Weights of a small transformer language model.
Size: 16 layers, 6 heads of 64, MLP 1920 tanh GELU, 40.3M parameters.
Training: 358M tokens, 5457 steps.
MLP neurons of a small language model. Each row is named by its layer, matrix (down: output weights) and neuron, and shows model dimensions 256-383. Each number is 500 + 40 x the weight over its row's rms, rounded and kept within 0 to 999. Numbers have three digits each.
A block is one neuron, or neurons of one layer that tend to fire together. Before each block is what it responds to, as a language model described it from the Wikipedia text at the highest values.

The second or middle piece of a word split after short openings like St, st, R, sl, such as St.→reets, steals, stuff, slabs; also decimal points in numbers.
L10.down475:480514488470482493483409418496514495409474526601511489485484541543429502604521489492503577431467480531538457533528544503533523563458463469584498479517570503432530466491541450531503516492531539529500519536522522545573541482518438475438545539411541507440498485446456544462473520558493556457492460578536495474495534573532470476460564582550519534513523469472553501473541517480458502461468
L10.down489:485551546514516484529431508516478486426506541560494465532503510514556520496541500495435513434521508468485533515479568513433571498435488501532405494437466509513521519524421510512572488463473509568485515521543512478505469550495569492448554539543532492549556466511496543490471506464492519449455439462447506501476432516498431505484525547554499540512402521420586435560483489572455547460548
L10.down626:486456425495454509447523503579494440469489479476491473528465428510530438459460521529515474493451502504499490488550512479456580455466472541515536514434537542525476487599492418479456579511563539466541530422450492554508458495495479490513539474482437521449447433608491531519480447538486453536514442513497516500516535521531524564494528445471527571507484522510482550441528523540566494518536
L10.down725:442447455490501530501545441514474486511498574482483559485513474538501521531467510486522570486408482466531465478501479502554516517479481521557500490380497499502524553526486497527411455503485495561486529518560524427485506512544462521459421480545540526448546493488452486555526473495506466514532456546483620537477542432591496495433504585468509446522514479477463475480509493501489584479451
L10.down960:457479453511491444425525491445436506491497497453465475495420480489537456505499471493431507506527455541508507460411516490489514406532513519461503448507503542481549447449419571484454439540491538522580605513418494544509514442522581467495452505540491513450528564517509515532566499472518489538516472477537552489526464522536521501465489540545487508626528410507545498511476375461509538539515
L10.down1043:460485473523582492525450476484486502549506533449523477463514485485561469463464498536471509479508490458492522486460478423520507512576527471512503582449427453542524556499506428527445445495485471397511512479525546556565475446541451482491497510515527503551516506548522528643532486502521538509554481539483499512500494479556580469517460527485536537474529533450529508477501487438523549506483
L10.down1431:549502524468521443555451525458440497518549397490440524518502482444469498539574515518484442515432533440528545500429495451540479505509517494467542523504507531553540508463586466484529535525472500416507562381457480535549539484506570475476483595496494473468554468547523560480517523422441555471560456496476499494487490512496502500516494491457524539512570461507505533523484558452516545471481
L10.down1713:491533509498509507484518500533432493430514476604486532529480536538498568470512494516524486441580507459501519543495498440527528563482458512468535475528490527568500460507489421471510471564490509469541542437429519547503478424493470502506489555505524424500509453568598502487453559414442539489498480504532539511547511555514541458455490537477397540441506498457516586453479515499496450469506

Final piece of a transitive verb or number whose object or counted noun comes next, e.g. expl-ores, reve-als, 46-8 people.
L10.down17:509491547564500505449543554513499492455518441609545500457463551495531495471506476547417475422569509547450506480495543504466532558532498515475467564431559477485528473554441442503506537524513539413495532477508501480496496512520497491501441519439491519483549492569502500444498572476476519488468498510496446518448444547548455554511492593472479491503587454511484513503496504474538438486546
L10.down266:508499464497537533469524439520548482535452535515476581469490501480448525440463534432456469536425569442511507565498515471450498510543469526499459511498483564450535510474567538515520502477519531495496476417464504478525527416524461490546481497512470511502446453458546538503479523538414517489543505573485444532524475496534469486500531564466559539497515467512455462547522499414542428449533
L10.down422:460476431455471452474547464447468451489467500578476570505519454487511523521476471570495442542512484509504470518546532503524463451480511452549497525514491521477566484597509412507512514541527519530512527468469538489509582481485498533496455461535524458507555533444536456469515493543434501525463540505501425492595448544561518454490470556512494490482478466484573498574462506469552462561602
L10.down719:460559544540438494516519524506489457454533483457444449490403542519491434511551523514455475517492454488519571524513556479522544529490500581465471514486482453556477459611558491543499533553427530545502479390568502530514439552518456443498472497526474437460513469542479505490471636479514571518503525462516478508467462562446553591420519528438485525494521538444538505550497519449546459523476
L10.down1036:444556492524442490484477509540463492515549473507513464492588529500497493484484571499463465471461509572489599515522537581477467518554424537526510554512535522467600473488530515566503501521504474469485454470527489495401586458477509496523477493560529461536589510484448536483459517526499493500475510487470474521466546587460486505512492538481461445450527514549530512541513543498514450469497
L10.down1081:510616516545562444542471554540561466466509507538465515545498533512504490585523485467422448548495584525474606586464498509521438449450519511502447482490469450467544514489473494532487560409598534489466529422485540486448465488477499520542464456530558526477544538413508483481522459473536486549468562484508478521518509590497529479507500521563410504517465524541490415519446508468476437478509
L10.down1320:472515446544534483455485565493502482531599428515497545506525527475420433455454452528457458544490489439484484456544478467510520439428478508503573462512522485491546524577542497480465521508516520521514567482522486592481494407530507446421427549448520510486567414522560508538481489553435543531577483445543436447531445468567408465472506466495464535455507482460476486565521499545510507515434
L10.down1770:582496524460549484461481451601511471551494554487597563438491470512523504471455531540494445547485513511423510484445491441497523542483489491490497513489562485478536507542551449524483544464528534513502547451459493479503450528525499542504453545481511549386487473567445482447435441465493513483542470461509491516417438459548470510522484575526434457547538498552466483449466518439541389486451

Mostly the word part in fixed phrases such as in part, took part, as part of, and on the part of; also az inside foreign names (Cazacu, Pazardzhik) and other mid-word pieces.
L3.down929:561529545561513510562492488394419530485454458442617514537459527490450574492511518487489475501463485501459435538500505502486488403461511497507512501465485472451521534524511499527520501479451516477554454533508511505533492485474454484473540665504509476498491491598549494498456443523489449495562548475518500496511532511526556573539507508470454542507521454456502514509461311385485510511507
L3.down1184:450526525545445508501512489494688507543502448520518498457559555472359454502541492466501474517516491497522548578557493430523513477506554478506506512563496552523530521479555517518513490510472552486561478529523407479518512480476519484561487565495532484497463486544504513468469509516495508517448442454487522474505461547506504472526491475495497526504473416495578478515475507323501502431533
L3.down1198:420554567505452494461427510437432528457449479471460511478501529491497584475515529500491497480509507512519389541522610531497476580481546521496512517412516484541495502473550471522506502521525532487516477529513500525508468564587478484524550590501476535494447486620382495495475518553476387547501486502526506536522472471502478492550486514479443521490451468498536477470453476496493466559524
L3.down1306:450585567565510495473466495454548512620480474416563504551514498554480517490503508532458491492467478495551523545477413436482497476471584587485514537528511538457513552461584513500476492530522452473433432477486499502511515511335492513501519551488543497476554492456524496520488552485512493499507459511533521508504479464516501490532508507541501514519521402494493504532469521409540528518463
L3.down1387:595526523515430522551524502616506487495581488519462475543523521501355515481530492546487509538458478509523454555534488538512492536512509437512504495421571455432520475514479509522582524499505498498463479489506527513446550517556481476510508578554493457521499496399525493524459506481485488528506589545497492496467530478503513440464516493502488481489525484510552478513476520578533478486531
L3.down1408:501551540450570508521513518403544527471507477493534508519485507510347531488521526584497491456502514478517480467521427494540447434468589508464512513510542538480518529498530511534523502505468569489488479547556546497503496472438482502531529643469511494463554486417503501504456568516523542550515412497505521467514506521508510493480509489482482579491462409465489478543497455448521512447504
L3.down1854:526528599526517526465500512303429517513451503573617489445540505478418533501517510474530471555506496492512512584541477514498486575493540518506492489479506507476511550520503503518520483516522473490521466482482498486480518503562473493489519474479501501499426489475560473527466484570507421517518481507567509534508517572499464530521490507483479462486494488497481505493463478583506492445490
L3.down1907:531555591531483485551480496465523503543484485589566471588477493507391623483527492579478566518482507527496407477469444500486483504475545499459506522471517546532524551506488501530541503480517528482506505537512576495515490499640476485586543501469479473478487511380506509497460514470500403458525457498462500456482534473504484536502454507529454456469495466471480509505486369540516482548505

Past-tense or participle verbs right after their subject in narrative prose, often word-final pieces like ad-mitted, resub-mitted, plus involved, lost, contained.
L4.down1786:465588431503553487555487482511475461470489481482537483451555431505541457430462480536521516477567491541491504512439501544541510467511459575507488552456514547507491524548547475536519489479466459518460415439498483478534534482503526546535544448583430484484457450529491518445574502470475536443495505472457528502494548578492448475496514496521473475448449475513567526485453494581467533543492

Mainly the word "fall" in any sense (falling to, had fallen, fall-back, in the fall of); more weakly lost, better, big, Bl-.
L3.down161:456486514492514512483542508446463513520488569474470514438503520501490477538461472522520486459507489474503467520484557467508479402522507505455507511417494475537527466528516497508520485516540540517475553541525528483497501472527566501492502627537512495457515520550543497479510633442485649502552468486476504500505505465492536570559503510502445545525471435468483507552480520406439541584537
L3.down291:499522467510497453518485514496573495529482492417375495456544487519507587511515503488487539482535488482504496597450422512528422508495525477522503509429519470517486484483533502476542493480515459474546548501483549493543519508484533487575498352522489523526519518474547498461485576443508512500491484503483500435498504419493523472518618500494534516516508541683504505539551449362514504565547
L3.down1013:387481542493548486509540515225517495572418562433443508469417502531528438494524506477497531427480474497522518653532517535500475515486570503476502479474486521505506513541488534489589491494514510515524485544591530490547513496423585485579504540504507500528494528553588516495507502481537499475475484476517506481485566515476471530542516514487482581526445553513489498478426435465510524520494
L3.down1079:462438426546483483483507491373497489487583532480511481401498479496555430514512488496487523445492492492480605604493536468475495479491542547511486542551492507549499443479506550442442491516380497519482493487517537493512507468364537524447484465513500503500498505582543487496496508505526677517449508464561509483496509622511481479520469519491454555504493544537514478492504557491476505468498
L3.down1388:436547418533484521528483499243470499525509506470429528463470487512593385502489492481488575517488530509545542538494507542506450414506520567543510508511503508484510503487468515455521484507474494505542387502572501501526516532481492497515494591531482494525465478551457489473519442543517506517466563488507489515495509538497483499519513499490489540484552470545505496554488534363533497538472
L3.down1550:552513521496439520461495487419542494518526483431479490443514486507578404498491482439471478482500512491510462544521500558536459449485578529444497527438505478536499489466494530484569492489549517512504499522523479498483516523522502481548515448528513511496470493463572503470506470478483369518562562503496497541527461515517434533453487514530493500514488589604484504527549453376484533516526
L3.down1669:471474484542478544515475480308442502529509529372506507446432497558647462470539506525497504511486545504504486369547450567502480518517575518438495475521475539502486524413456495504471513501488446509488520505474448535488534565541470541519511580481494496477536497447607503491479488476506505489540498508552490462514491433497442496572534522525531507534496455377547502532512452534471524604467
L3.down1843:462532516498557510518529481471442498551490525504504468402387502515491463505449475413536537467479485481499502460464465548484510519492557512500475512545523465508506540524509500435447506510500522538465528537531513506540504538494517508495502542511481488509555520436517472482511461508513587469485365463495491472515518578502524517527477487502536564521491553527473513524543482552475476603507

Separators right after a number in tables and lists, such as pipe cells, decimal points, and colons in 17 |, 12.4%, 12:30.
L4.down327:570514493535469463392445505612435548452493498534556513475513531504552507526487481534527495514499465506534509533463510519480473495557464432445502533509536488470473447458479483530470510500506451565473468546522466568474561467482486464498533452497503429517457435619619578510482463428524533562496454517548586508453531516503478570461491499549434499496478467519444457495467530444458459516482